config.toml
vocab_size = 16384
init = "uniform"
beta2 = 0.99
doc_mask = true
MLP neurons of a small language model. Each row is named by its layer, matrix (gate and up: input weights; down: output weights) and neuron, and shows model dimensions 128-383. Each number is 128 + 32 x the weight over its row's rms, rounded and kept within 0 to 255. Numbers have three digits each. A neuron's up and down rows have the sign that makes its largest values positive.
After each neuron's rows, "fires on" lists the tokens most often at its 100 highest values on Wikipedia text that the model never trained on.

L5.gate2631:112115084109203075119156130126116075132145102156133130099198117098058083171097104076202102104128119142189090201168154100203157115157146175109074099125173121116150120146135120119100172147176107133108195095084132156115137099170108110101161174143133136126110140150120161156121124116170183169226085136151121120177083154160182088151091186106138195143117128131110148120155152101189119182123080138162105162136207149201136112090079095115085110093166136118085136203122156137129145164099100121137112147154146117138178150130179141108190114122105145140172075117187093145148151091142094153134066108162116134191096165153096130152159101116139074081120120138103110049113129119099095120098135135087175150175140098145124128187179073118120178099126181139104169130120108103135081108130133
L5.up2631:120134121163163108088167149137133098144165087142150195154176081130120097077113092135134124102090152141095096161150196067157175190167177148154141154124165120144146126150079096130093148106144136163190165139099065110105158059083117117140096165103081129197068161201138094177183145088145111140169130119118128073153106208134160170139150138115198095102103113076144123155057133142128177130098081082185098139121146167220100161100167101096110140094197135167162154167125125134139111133152158130095116117162086174166143120118132110083122092130093116101131118132129141144134092119149122159165086124081117189156157107108166137124134156109121168150108120208127086127072167111129096167098089093147127075202115156141124122153096103081158088119071085146124129180107094154096109127136192
L5.down2631:185185118185138050133149157138134144130093151176135163114100113187130064158136066176116164142138184144119153122130107130134090140167109151118143130164147141109169162145096161195121204081071094137158208050090092110142126075136118109147108112065136138142139149114103128115159152095114121100109145186126118105170194111165150150120100161091097102151198101154152073131082089116102128130106206109113137170111089155132130159175145126110098212105143141102135127116092131089147127133079123175071146162146167164140134093111106096138103133142130075097130111142125176165165085174115088122154064100143131148102128077150091166147114187133162121176133171149126081152160147155157109126129088152111150061047100117105164173169077132058079091134144063176108111145149123157130113107153073
fires on: "and ", "& ", "No", "C", "v", "."

L5.gate4439:127111100165150146105078104148115059131084177115086122057176141093186143143134051158163100119114163134163139149131102074154094053110166160142168055075150144143172056133105117099134123158111118143152176130125057157131173171125190134119121091148118118156099075131153105133116154086176128110199128183118178121152073160056070093104046123137168131136171141136101098109131129094173136121112185119093205151111121126168155063097092104175099091048090106137124153133138112086117117101136153107075090191144101100137129142161126119094125183135110113075182112105165136156061103022091152096133066093094160140145167112131079109102142149163177136135140061111124101137122103135098156135121117074127122126098139128084136134114085130173134144065133133097082113145173122103117155145150125
L5.up4439:139147173140148112081152139115084098078111087142035147163144118136205096108102168177174126104081186086146123136133080107157154086154101178135094088108159153139121124179132087105150134146133158135130114103125124141120141182053125139107122081092098130184109150119154146106118163124133089097147179083178135218153133100056123120136137141187119186137076098149101112124132168085148108137145151147126115132174077094166180171136113105109053154106089162131161126154134133155119123105123139150115098140107171132109110121125123142109112201167099114167123110130053073112087128129143085105127126202171156121137201137107121140128122167159076109112139158114146128138103078124173131167123099164148160133124077148147132113123143134198196145064111137145165164118172181168139138113209167
L5.down4439:152105161099107107141072063089105141082088106092119122124160142107107176104172101108162124157090181131118095154142161112035161090132153177156103138094115179102182082135120144120105110180142129076105067154142090166138127138144135117117084131136199136148114080085113101079111152125144081121089105170141173124162141199179047123114159222192124147144119139194129147095132107130189180113099168111099103135116063118137089083146127120178117057120081115130148165141115097140139104072156120130095158149144149117105096110214155082078157092148083101163116115195119099141143112143159076110169072099122138132124107137162153170120179160158166131104126097150131089079100128094174148181107093159189096101130114102134137144209116112178154148162141140211121116132164130148115135111201129
fires on: "of ", "(", "national ", "P"

L5.gate1789:127126101125108110218116130163078119082098152097183142122117163111103145154090154145150078118112128116099109095082148130174204110124102153129110136128136103131153145120148108164147141155158113065096131152049162091168080185182057144128148128112176099075107186134150180120121160115194107117108081093129152093145104161080141104110127098123101109171081161133149131079130153100123167109130097135129144146155137088140185170089165137072081173162109136073095150124196150110121171094112107067116133129086118129092156120080112194102087094148111160097090093076156098225088121137046124118118130120149124183111152089120105160106092129122132122154178151106094150108100117192078146096102137144177171133161121117090123176166111084121146134077148106112111139176154158110148130101151082
L5.up1789:167167083124120111164144138148213075130132121091152131125104159087093165189146161133199128150114124108134152152071089075139119132139124100102144113112120212129072105090081187105087098174158146094079154128172080099162134175091162102165147066128155191135154127155156145164128097140097093189145160157175132121172153099067090118111135148100119139017122193115113122153175072165149106154140142152105136137092116111139088114176153136062096179109115096123096100180118083161156128066206179099170065175135162153142084118096140120149110086096092074070066132121091161087158157121188157167101132156112172149088120166159090069146152131185129157144090136127151127119085114095144098142100136164123123102140136126123160139173122111155159118146156157116144128118101111121130132125169102
L5.down1789:162092151122151146103162094118140139114133107109123143176137122071166143115152138158169122202107116080136155141095149119133151129132133133183092183156125168125188101074125177168113051092137123117139120191116140089105125112123068160126101090082183138080095137141130134182163150141126136110183122132146116180134127163060107120157145060133151134159133229072113103097121155157125173094096137100109084104092123130137096165189085095078103102156089109129098094118065132178121142126132133155134088141156117108139112158136128118193141091110109132128078140131136192133156110098196166132154119117156110127132172093106178088142146190126134118139087131136111108108129083108191091178109173168115112131119135105130145053122112128120102117128102164085082153123086146154153131122066166
fires on: "p", "s", "bre", "stitu"

L5.gate3873:133164173150124126139053079096090105095130097129089101120133108113113099127133103151142139166157099151129171112113131150167109080165128199063121078111136137125140107116049176143088101148159143055188126155174096084085152115083131091131093174163145051099104191134103120149154142140080127042129128139170123168123109143141162148127098166177153118172090171128152086175143120095173173121144173217102143104153149091154061084102101132141134134139111146123124156146116135128168094134120132089176187090098129124177124117078178068131125131165121175133099088113144056100101121133175160101174178159095121057209174093142116169130136106072067118110147128133099071147181153114140178069118134115164093124149140152072132088131125082118085128099112135125131155124163112113107118091172085
L5.up3873:126146127130168131156166074111156082161166149124155099154120111134131070128118154112191116096154115067083183116115096142161154070090120055166132215156120095142167156206125120115069144127111106167162117133129143104157076178089151088077159099137133144097165093092111083110107099073136177124119136083117128172119167132097155151109126159208108194134077146138087151104139205175068143122154119133059102074088112137116177114155082121104123118091141124091103126120086131107145110124097185186108081126106098113137090057125204158113049105141124101118112126119145168112142099100135099136096119127138131185130113110095114120116139140120114122119130166142153106121159162155128067149161172175114123161182112140088159143088163112174148136092149108131106109175075177137128126157169107
L5.down3873:087218178068128159131051068077109065073179132117140090158121129131217159064092086117156119124132134119145090152113078147215150110078074173111123139070144081106175121175048107089118115125137141148084084096141109167101168114131164136177167116133117122113104123109109097155138191124121128134135118062150133152121145133131143153145099178137095167089160104139068110142159182153139149151175180114112057061141107145121166140118150090146143132066141092093171089149092150111118111107159121106084141115144110127102154114127144125128209089180138088173119141138117158079122141078179128095160102141167173066118160131178121115071131082134109144154155127122153113152100136096071140090194109169106171103097112150133104146063222153121074131164096146175138155136106097131199140108156060
fires on: "of ", "(", "for ", "in "

L5.gate3850:115146097137112037157115089123136177142075176160116118101156144158109128123110152170127128103117100087090129104119108123118148091156142124121177104177112148109131141148087124121095166150098098158177085091147158115138186109097129129166126145185119146101178127122141193091115158110146166102074122189166152088077099095213038173127126141128145109161074126104116135094195119069109099095107112120127081102099177178182081163116113075096152100107085105181141122116111143149187146056132100068083120157160086176093149156110134148051128136179171081152185110099117107107109129129092104100188160141141123117087130118171176128162103113203128078139135185134122118073170122135166151122091111085109164188167142120116130142072103124115099176190149154086106188178207102100209100133154129
L5.up3850:159159135119094114091152148127192142129114113133107109086094130089103098131109119139190084117104147128182166141124124167132083163142089118117145136127118105152096132109117143125156120093172128072106184128112169163079163090087115144071152125179112096091136142164130165107137099091123096098153125096102138150098124138068111161113128115168104121120147167098170133145136134164098037174138128148140063155142140103148154133101105133137082154175136156157113094124162136167079090139165114154119149086101115140193110123134089069118166130087092161068089145128161157131123199077137143129156115075104164114106205222069129182126134145087158168135145118117132164145190136119153112148122126144143148154188161153182144145049156126115110146170132116121126146136124102149158097091122103
L5.down3850:105127150101118112069147129195140116123079123136120124140117085105147145115120131135096148159172192135099120073084072113113125137172157178152120132133141165152120097121100092079116126148111168122104050131174157127119131122145126101119132123159136128125086142123177162104150145177137175165168119139118125116048104147171150152132127139134169143127062130133122175095148134146151146104130115160158140119153100128098110150178121115194058086141055171180148127131142180095101118179100080080133141115111128148123117116091135146118110137149124154098151075116076153143148101138202129086106097107131159139096123131171154139193127118132073124131078117110123135186121125114085142078185164148130108167137143173150104154093125127153045159136056179145139181144101056092162142137116144
fires on: "| ", "(", "W "

L5.gate1058:076159149107104164138151159089165122070146168124085187115162178136072110118120092152137112131144175155103144145156133125145181071153120203175140093108144159121105087084160163103128105133167173177104176088192153104075150142107143086132097157150078095145158112180147127190079098156188096137155155129169140124108099144198137131190101138102092158172132115162185132141106133160173141130110124117197122203150121130126137176120147134117108058182101108107108157095068152157114117133083123189129101128090188104163168111101157082118087117192100126121137151144102102092176094151181122150143090135162146081126100129187123128058104180173129091121181084169076150109131151157105138157077134157097120135098143125152128152123124125156137160089097129156150145124116086105077123118162117
L5.up1058:177149160155077119133146136162093119121137083125116133065090119105153130193097098124150116109129125152111091147157083127174083103162104139126108159087151161074108069100165078110109147160135100133132110110169136100125157117108091120095136138126191122141121169086128082135128152119118111110088134148104103083140083155148127138136137114133156120125134144093180168132125080110164161095137134175164060107142093113166153101079091160187090091143122130118113171122113081096102089134133136077075149058101145125147152177129107153080061162123112167108096135106137181098137124144115121122079166163109103052139154050175084151108081109158162144144140153084164121064125118121154162171132106092177093134125116111117184131155123069162161129164099100163152134133179103082104189142086105
L5.down1058:139160128103124096157136183151161099087128105158129127110121113119140102139133086109161154170119104133145143150150127112049163208144072189051132075124145160119112118109225152155144077164107096149156121100128158160118076136101133136142113091108109065096133104119131111097182065135122163099113107173047154136174098143188156103144102255091144140117125124136104176110072140089060153156174110123135070166108115108174089113137131119085181113117108149127140141125128092123128146182084116175105096089094101102138138151153139086163157153139089119160155180081113170112152122157156119172100077117123111132133125139170152078114088133131083102107133103160170074139169136107088095121073111129072105121054092160130115133145131046164144131119114133113083061126122180135147147167146173
fires on: "by ", "of ", "to ", "| "

L5.gate4946:073161179076084150149128079129131092115114139153137143113100053082061098192141159128137185119155152209137085170169167113156127146069118066117107145106132148073162121112119129103099135062135151092188109173097170155174131166139177093137156133131094099132099158160125112137111131108144161090134157108170065137168077127102125134157127110143140102089124084141077117078123144082077129121161048169066152130141134131165082036116112168123116078166160142114139079161161081195120105170147114113165169085093164082124143114051201106089151138072133136141146167173120129173166074130141067127103125135132119161159107180060114140127073126124133121117192123138126151117102086103110118078180118075135136171128131136104149128149137092174126169136149091149139154150111082110117113118140122
L5.up4946:226180095133178092069147133124109081132139123136198150091187133092106057130136109110133112124076114105064110108170143189133132111150173155134060170143128089105125115076095201108091138132119138099160140103112128118138128123182151147110146167163100104112165145122163100122093157147158172074132109084136155070127126144179123146143200158122182165124142094125186141111080130134102104130115116139104143096126134140129127132196099127094158136093139150095139124172106164170137158082114078101139136183173149129151120133172146097137107131136166094096099113136087135121148119085098113153211140192114105126133150145153077157176131116149151114120137155105201112137062217136114113151090149095169171103108167148065127139126136093204106142097077101157189127162147131110155083110107140
L5.down4946:128136140117152168132023104123139109174113114100102095140128101125085159161197203108027176159162087133143132114067107157129128157089133164137116143115189132083117127127093128143147183060107102087183037153095121090158120080151136140115124103152102099075137182157143117149126149098116122122120154121148119113125109127129112092163113095191177167095110148126119109122149155115081094135088134122088137110117113189115124062152139125158146059171089164113107085120127161104131144159177130055095156072155169145103180121121210154089104136125136103125167109163134107154141125165152128122102130134119159150150110179091140114151138158150178177106153164143049178115107106140125091120221122072123135180118109107151133129203125131160156173109124151113143129097125120144190153138075121
fires on: "and ", ", ", "or "

L5.gate783:137196146151155092149188110137156134091171142155051187118124106086099146156160126116200135093169139147074101148162149109148147090084163092125136150122129128116170146124141103095098151183135132145090157210133118173192111192171184115122113123111102116148116105178144120156106148089091146110110166129167117142121163123184113203112125075104095170141163177161091129081124150126100155051117120130045144139077089097091134135188164104097116094093101128142109147138137113151167148065177158127083167114147097095124114143116204112123170124124189187190080164133086154166147056090174119137067134095181137107105085211092107164153096097113217153154177109111140147121170132173058059141143120086122178179115148159103098092179096133137165204094136143142183110169084174108152125091165119
L5.up783:144049120097091137112111193121172101149153141172115071134158147139078089206158163141166099140173144156121099106136113160087127091099104104123084183149130138205183099172173124079123178082117129113100139126124131068102173123146149195080084133146107140146190124128093117144127117174057180125134113085069110116130106095086112097129116208191195150125155110108137182096125112092113152111168159128121139171178167135133128101147131168120145077135156134082180163105121130115151119183081101157156136125147096097134088127093082085148124080141142138111099135123165150148116119111144095103143159150134085107069132111137090145150144122151080125171105116122168123167081190147142127112116147155116061181124146081106095073124194094083117113138107120074095049121099126119130171076094149
L5.down783:156113131173157106138153155085084116084155150136078153156115132107153138126043135176119110094086126185117108159148137130255080146187114078108119133158128052177196085132128093145107126149120114117168119104105174088190153146117085174100131195160088069130077117143082136145130131142125189096118158106198160148181114149090116093067137049181107100092121114109115161106101207128162069102159158156095118077131065167129159103131169121166108116198167157117083071101102160104136186097115181144077157128086183141165115106155071100114189039156099116142129072110093098119147144115146140177100147083149143152122138115148058133034179157133113173157099105109129120142139150163118077132106092157142081137118120120167119127109118127123121147126111143129107138189158104117070122163118116
fires on: "and ", "dis", "a"

L5.gate656:150158089186143149129133117127095139074139152128111103096038124138123148098139119160158151153200166118134155135133126173184121130111160164107089110108150111093159146123142100196139148164073115094134160123159153104125140115153153107156068101141106153091184154121145111109100158130123107128140132103118167126115073129129122074181098094255089100151158100102117110124189122142133140055068145184142118122146107176140078123092067130118119137134098119171105146106102160128098164127093137131142126125123190114156134107152153096136103101102168166134115099135142139155112044106090103176135131084153181085172131164116158156189118155065182155142140132178133188103136094121181125087131094172127174113126139193104152107255122080233124116144073162111111165174145178091062136081117185
L5.up656:146161112124175130144093156066132144115084089100101068071128109120123135145071142129134107148191131127143147126070133126123096156090225184131136119091098107127128112112147066144077165141122155141111199149183136128197063091134139135174065109071187149073178100170122094087118186126089160101141171110057163110086110115121086096154157107091086101089107119094128148095112160074200128066084144177144140078111108148117081081073089111087118178145078188134143057147138129070174194115129118125104127166139146129155121155133112159156122164092130185105111077084155089164123121145082103158125060151120113157167112146173106134151124132094175115159142116150081127122157084154162110099156124185128153100137119170144166133172062075172148129165145120109067097096170117103113111079133169
L5.down656:145176132091139114148108142109144106135161138108148086095162141155121094169124116124151159106189079079169107142119157127135105161219205170152110109110128136070124164110091096128112137136121193138150129103111138106116124085134116144163139113126110153126120163084128105173137141120129153125121113135079124149099118143184070112171098213151068061123144103107150113085142148089154120080060072168105153131099128152132131168082121133131123139127132112115171146130129137114146141127173200122169102152136136098176145112070128093146181170135095117135142150128188120142144204122127131125127092109136110163131122161171108098067172180076145125186088066101066127130109119088123126143154105176132111109077158148147170152107100140090116165138120071132107124053108066139139113150065104
fires on: "would ", "$", "to ", "will ", "may ", ":"

L5.gate1123:122135082100078165097116106087124177089141076123060154133081161108145101077158081070178129159153113107131124189131110153135116080157111094080165117108143099102135132163152165160170115131140155148153128126153134128144111125126135121087164154135047089147144147167142113136126118133127090065130141157120175167161116144170105115166155128103130102128129128103179144124171122110122142096098115106168086104146129120173114083096091168099173146090168114140132108115172142099116159133154147102125116119099135100090146139100122141149125108116134124136126138102113084141129107147144119146066082123140171140188162141180125094117112079131121139079129098112125147179089186107135088115112031145153133148118085221101117121152099146124167150108191166132089123113108165139090167091103116
L5.up1123:148124151171037164166138134132120117108115129088124092124108160046120112128157158131134121145183157127119131125093130084138116124102124128163164094136123110155133126123118104092097139139084060117113121089169109151129140206157085135120118108137154117073119181143079100048055078149134104120142113089136079064120115071106155111123074106102083167124152107089092115120142121100149136094132091129159132084128089116123173064146194039132106074097147125115143118155093080138150116127162084122154129141144141123098110134114146153116107074177113117109106121129101127169144131132166036110183100108064119128144128173170138101157107117139226103137121135114068147146165103100073134129097116063133176078163133099174132071157174113157074113113164143109149137154104109147127109171134152
L5.down1123:080124083138126129118135169136109139098133130088148149122136084147120093106101116055088165096135094177061130120163165098183170177135115108170157100146091146156146081130137142123091092117115080108165162063113113165088179117105143098114146108145133131200171163135130099088145121131059163132129150138067125079055141095130131125123114038157098132099121166078162114066160099044167113108092096146137054165135160136116187074112135150179102118135130137079111089109152161131093151115147165097075116149059111112099114106128145113097118160115148125147152143111122079150166105105120124161151128130139138107128138148143111114047070105105159144108149108166195178111134148157053108070120157109121173121184165151170125058185086102117184140105173135148220091126139119116203085039151132
fires on: ".", ". ", " ", "-"

L5.gate2101:090136176132149087147093121121172143111071078094136147099079107129130114132130096125111104162149128141147124148122143114142064146129116147161049106087175128124113114147166144139167124183095142144076107117170074140135131129171108135190148209140132116121107129098148141118090125167131204080116119097108140140163180157088140161087124091142126133152146103104125111124155150130166147152139133131143059161158130135124120090120058167122105128131113104124080185148141146118163129091161125180111150097145107125096076137140165151146122165160123131083082104159138162161127090095100118190126154104147149179152174114088062143058136185151176161146122116106197136066125153103047086121057168108123073106156145203135153132115147173155163040096172124138105125144103114162138169185188113
L5.up2101:148146144105097092119127099152142176070094131076163114107087129124141103139099150151110083162168147094138090104167047153133109156138100145105161141129119114118166157164118171166106197100124166158161196118109124110119123098140115160084142170087149079113091132120144120108096147169060155074094086136217140155108135160125182109120190140166162134159175105080144081172157116174073120156067159149056171104154087143167116116115149119124164091147182102131150100093141140096155117124101151126103156121081143121167095070108091096104161167132112127146116127082168174126130116057114149130098118172146104162101091150130067181145145099057182171138146119172111158184175154138133157104157158148155145129069081150114086150109086116132075113118157141133139193162144078129165142111100117
L5.down2101:149150160139148148105171118135148135132060138134098139134130177071153050125074113104136138111062162188163034133108087143121129163118143118141143119153117074098123091097131144147103125099116140091095131158096140172146092115138085122140196112103123116139092106129093067129132114101141170132135153161149161113151178134093092112176132111126144156042157144124074134136138077121115142089099097134164117102184070122146101123114092130095090127201130120151121104163136191067165151118072115123152135146124149172135104118145093137125155115082091152174119092099161118112109096134095159203090132116207111159143141116112089140098146172099068174140098136102188155154108137080190083124112154171115176140131155115084172169186109104114085123141127127138082144127160109120073140173090122
fires on: ":", "re", "de"

L5.gate13:110162157103111133136091134100144182105163117132217128139174151132071123095117137160123104166138122147086114086104149156159119131148171140137133171108120079071116077085158102144122103144142195137105114112139141160069143160140173154076117112162106113090156148074101110155125187122158133171117177095138094081154131141112101098105099082138133099160115055183152142101126106101163128128113130206152173102093095075152168137079087213164096161144172142122125110165103075085127130176152151143115168251117133080134117123149124091168090104090167140157107077114112106182142104118141144109141096158081104111175169080112129075163151158127186044132116099111144115185118066138178127110136117166161152091101137201111145126157175108180163143168124126158176145116190110074135177149181105
L5.up13:093175111127112178121119105138090135101119164144142132120150125087158085127064169100102165145109166168129141217088149143114097106111168143097085129110159113159115098105206077168120106121120119068188068163139144117148147129130164170172132163160087137139140144166128154152078139133107060099155145088046166147065142105148101104113137122184130144165124164128188147141171156154124153108170169165142081085119150106140123201114101075198123079082136131183130118138096128070149099131095094130090081112125127140151111140134129104093172125087125193127135090171097089093064121091118104081131157168162143038170107108100174136162070091119142094132180144119168131144180133153085193150154079094106087146129128064049157192134102144147103186137123119183172166199093133162200080157129103
L5.down13:169140165112108148072134100117054106118135094172139077177161166138117174120113137124146109160145087121109095120150094187132076196103141163125165152048101110078126067074149103104127086115125107170158092136104138106155139079137103184102122086137104125122168149108117119118128144174165134137153138140084108113080116175123167120121162161127171118162095042142153135099016063123137097094127080097155092157127078115154137125080156094086199154151127112189133175077117090155081106193175121127084189143132148147098129120087147127122107139112105090132095155109139136175184157135113163144161086200110122061139105159101123166136150103100093117145063156141154111118074141134093103144071130230105088146105088103135129115125122156093154158192134145107147129082130092130078134178120098
fires on: "that ", "of ", "by ", "which "

L5.gate4367:076103124127097170158131081116122185113104121112164132133122113133162120137107068123132138145146161138123172153036175152178094087104151073126132054130099115136089149140106104147105113132150179132117088128135145147132087107183109125095112117112151116095065123154145089108124135162119097116155196080134131147119126122097150140139139125142085101082088179079105126156188055107102161140197116123130169080156111108142131160161146169110100069153154138128106103087140098099124076110205140092115101151074084108105185119083138142144116129095093085119150060082153112042169141090119076150139155137107162143120204129184096150135103136104144143113131133096137201101085148088112105129105118098127164102145129121103146110190157199120127183125050128141120137115078093140157171117183150
L5.up4367:117155148102091151134102090107158118074149135162093113064143134183134113162120117120134168149073159065172124175179119149085120118156167137071094180145110108084151125201133124081102191099112150110175165128131186145125107151080100123092122140086111099192183138084153085166120121120121137085116086134151125081146129157132098125123116108071133149142140125144147051151140167168097160083094093157148215155152150195152134109143161093140081179168136140148153044128118135173125154128142143134116125124092131135174109100154121127151090111105153097177090073102152108077122124117103168150156111190167162135145119139136097123155075205118129157123103144138171157134074140180114095113173152130142155078115126163072130122057158155162108204136135126195117071131155104175107089095133106
L5.down4367:133133124118088094072116141116113157153092181137104104107134157147134133133110102141147162119134193126104177084103163144145144116170127159086070152120136079083151120142144134162116165102089144086157144160082110161065040124151155104127079125073104161171184159146162146149146160124170220111104088142096121067197176144113121150159139138105084128117158094064113152099140185098120108105161178122196108081075110176156162091118081078155115195118175129190181129159129156123091193085089065160125081157121123159116111086120150064123125116157142087101082085153147165150167093141107169124122127103197119166070127104100104137202179127127090127103123181144196105186110154101109128096145139197148131174052196118049139115151093115139143154170101163133107136125134101122108140114109091
fires on: ":", "| ", "well "

L5.gate3945:132132132171141123110120116193157152118147117138161087068144120092132118188152119133169055133145100143111132173109112125169092089149152142099087142073163134051164149113118073095072113140098114113157122123100079148099139145092125106179191157091144109090160170098092181146167149079166111144146107179133116106112174088123124105140086107098134198147122161144172100142133148112174121068136126140134122180165170130137187122143129151105107143153099104117099170119199114124113092132140170140170191093136120133103109193161171091116140145163110121153107113204178119098151100067083161159101118103107092064125158131109154151160109083109131126111109101130156130084177145085054076144108103080099172176112126129122140129148168115176088113139178099115141119148134110124164117168151033
L5.up3945:167112138130061104133111132128158137098170092119119168085113176100156172101114158136128096122158134150139075030148093076124180101119162093150078133113143153120150135111148098140184116121137144131123086132059131104123137062143130075104114164148141115145148152150105135077101062076114148139098121114199089123186105096159116086152068164147064099105101161124159149148119098086143034165094109164161140154149146096115180112108153071122127128102115149113086179102110142063120192115133148118107111129163118160146072126118098096137098132123165099078075194173138089169134160102099168112116122130140104179104123078136159146156133155136135162084105135157125161066163167177129121106069112188112114218185124169189198122191120165154127114140152150054110165180136168165088121123104203
L5.down3945:145131189117152130119093107157067127098146216124102068131162126098178125122192113125143172145123114112138150112095075109132116136173129170105129190117081093069177141083137133024098143121113113092127174148145084127096135117164084182112121115110129153055156153131124088114111071120108098134120181148070123161151071119136148105154123109166110093189095163137109080155160112116095111105116098150163132122091087119093104208120097158115124134126040115139103137059077118121123116187180173139117131155106154076127119180153138114128116135159126092129036142072183166163154109127078095126156098108129128168097182125118127094102067136087182168149131112091147122082178173065104110181171197135123151108102137069109102142097117131136106078175169158100116113134151128100126138175100112
fires on: "S", ": "

L5.gate1067:115134111118127094082117115087186118087110125108093135062088188166110150197102057118107135139118128168103153130071100121193205067098138177095085110117188116130115106102110145126077056154097135106174129121126124120105080184156171127172137123137107166085094143100122130142181111137138133142149062078096128155131201115156121138177149126107086091190146082148155129132119112114097127107144093117150143101154168133197094174081113159085113100138135186162109133114109103126158177164130200142176136085088163169102155118119192083184117086106164138155123076110052071115116113093196136135101131091102155128095127103142145137148140172073137125117123069180114110132129096152077140149105038162100107204095148146167125114124082212123147158148178147161129096186104169126148124110094086
L5.up1067:101070090107136128184149084119070121092172104145151094135111212117161140107109151136114069171112123131120140141101130108157177110150134109147155063115086154205140074144149126147080087080148128141100105115104117171082119123119137138147152112082144111155117134103189082123126113126113137115108137130117191143152130175208131077185146173126106135167134123123136127102077107127201124121137159142150104085145081158150118082146135101135118109121095141135108083169178120120143060109173065141153055152158111116086116124133137083128133120145106152154160156137127161134125137112183046130145144119181089152096155106097099137126126086126166105109125105114166126161138115119120180150153135191106087142157135133142165129135093166140133221173091082139098074082117148181140153114137206
L5.down1067:151096141099075118110112117149152197159132081109175148124126181147145103129096119111162143162064135185116162084137117155146145151073098092141154155133151115119189077155157095112168141124089118173087099097168170159151080159144058148083124137137162121177120136070151079110156149047109089147139122159101092180148111108165093111114178090106164128171168143115135083091184143137131043114135116131078164124098115157145094152120109080140090168128184144119112159167123139129166140157102116081148136101145183081181105182050111104163122107144132159072111099107092132110149126099098056195153105168119121151098184091144076094147172155141175146149139130140133168100170175125157144143162174138130157081085105128100068136138129116132094175089124117144103160102114117137120048123113151
fires on: "| ", "(", ".", ",", " "

L5.gate2642:184143083169153134202161134179136087085110094110132100084102076103121123098113131117146062118096162114121152098117125132172138106105124179180122079137162148111128106098089143152095118147094139198090145114167153124115102119085203162108128104092108137116149125073091118092131153121124109133147106131073153072138080062196162061115116115162131171159084151102101171118133108134135152151101111127143112098169096150153107101149086107156119126131136081131136130070115119194089190075136107088145158124140093144084109122186182127106088064182135126107204079169207149121071079099126097136164180096157149167101143107142129113103155071168189149093140110115136193169126145173155113128114065113106120149105152161116131135151156107135135117125155104125136094116122150164118189119147152
L5.up2642:092179139110122116073162171152125083141082097128167131094204084133126122177114080144166158148070130118178108079119140133136188161208135159100115156152111158206138159145161113148167111158145135144089164097092109057149113148158105150105128100103139123145106126195089075111114160050107100071131093139130109120187143169145153133122089136155118165147150142070093085185141128119127122040155113062137083133183122112190122139119084143067113118137112139144095092129139160101172091126129142068178133135148147104139191099081173138135150141113135159150098066146150144061164086112127131140122136133173150087144137113124090142161121153132127101163124130121138143104102141117150097110083108158149118082109160129134173182162148113153119145148072097139104114174115102146100136162116120
L5.down2642:157116112079149157145201106122145168122125097144111112068143120123103116107140134132136054142118116104079052070130156176200154115109097099170136135127146146115140195177125122106088104154119120148134165108140115192133179113119152134143036154097121176101195161147052075079121161132105163160125107144117136090107140147079116106118163062186161113146112129085128138099063104176139151148175103153160105131100120133122133150135057041141096099147143070182131132125140129079153161083108133079146116106195127104179101098136135142117090075124124112070160119208149138174086059138149090158129074119118113118089148083087142136165129094123140172121090115120179140160166138125073138197144121136147099152134139147089125139132102131082100121209146076075191142167131088145098169128131123
fires on: "and ", "==", "b", "or ", "& ", "of "

L5.gate1212:142091124137098165182127086167123090147116052154167121171143142101178175074157136102176141093082157107130126169182154117165140107141148096128135140175172162125100100113080178131121110137094104103108164126088132130121115153116130121167200090060166141120082172131109205108072139169125109159126141087157139075118166143100144167109083109159118147166094101154109096049114131071141106170111154166095058149102159155193193118150148126105149140107119090083137093061121118160084135128093176098082120174143080109123119112112119159089127101086129120094098157091096180081105098141076075145102151035136091121110122154074143106147173129124115136072155085096150171097103101076099092108113105118140145166124092123135114135162126082142063157146132123083154127187124173094161156098203087
L5.up1212:087090093156109104113097097168123151146106169151180176152120199112086113202134144140197128088081076144138135142149108113138108107138108187152164128135170103071057106080113183184062131070106144112118136117102097123159153132193108115059080157142126176152174144171147161147132165130126158076172097166182099087156157141161168135097079149043166138121112091056127100117131150131076039115152117137113149125186163135116101129127095131142067156122161160130117144113183149136157099155146086150103158094155122137157083109196148112092086035157099081137104167074144130143100108046123150163132153190108179121099106089154114113140088075133161189127116093183068103152114146200094120203141102136130116108123168124167155171100081113097122078178138182139095188138168104131115112070184079
L5.down1212:118099152124148170157149107103148173088109139120133186142157104086137128149200180096150133244170137096181083112132130132114140099161100128095139115107094149126175228129140097116166120122171157104132155151152148114109102150140148084105120167074147127090138117092133085142151069161207111129132152124124145065121137121118156088105136127139140206112142100154167119137133097107073138082105124120118134186058113146125150173189126108083153144154112126120139149120177123093153143125105098176135120139062090168184072166125100049124116139144156135141133135081162157118130134129136171167129127106108088149161173099117082091109138056197061119095122096079084179064157147151104150087159169083145100149122161098153153082102108147119162132195117100103144072182122121166132100164133107
fires on: "E", "S"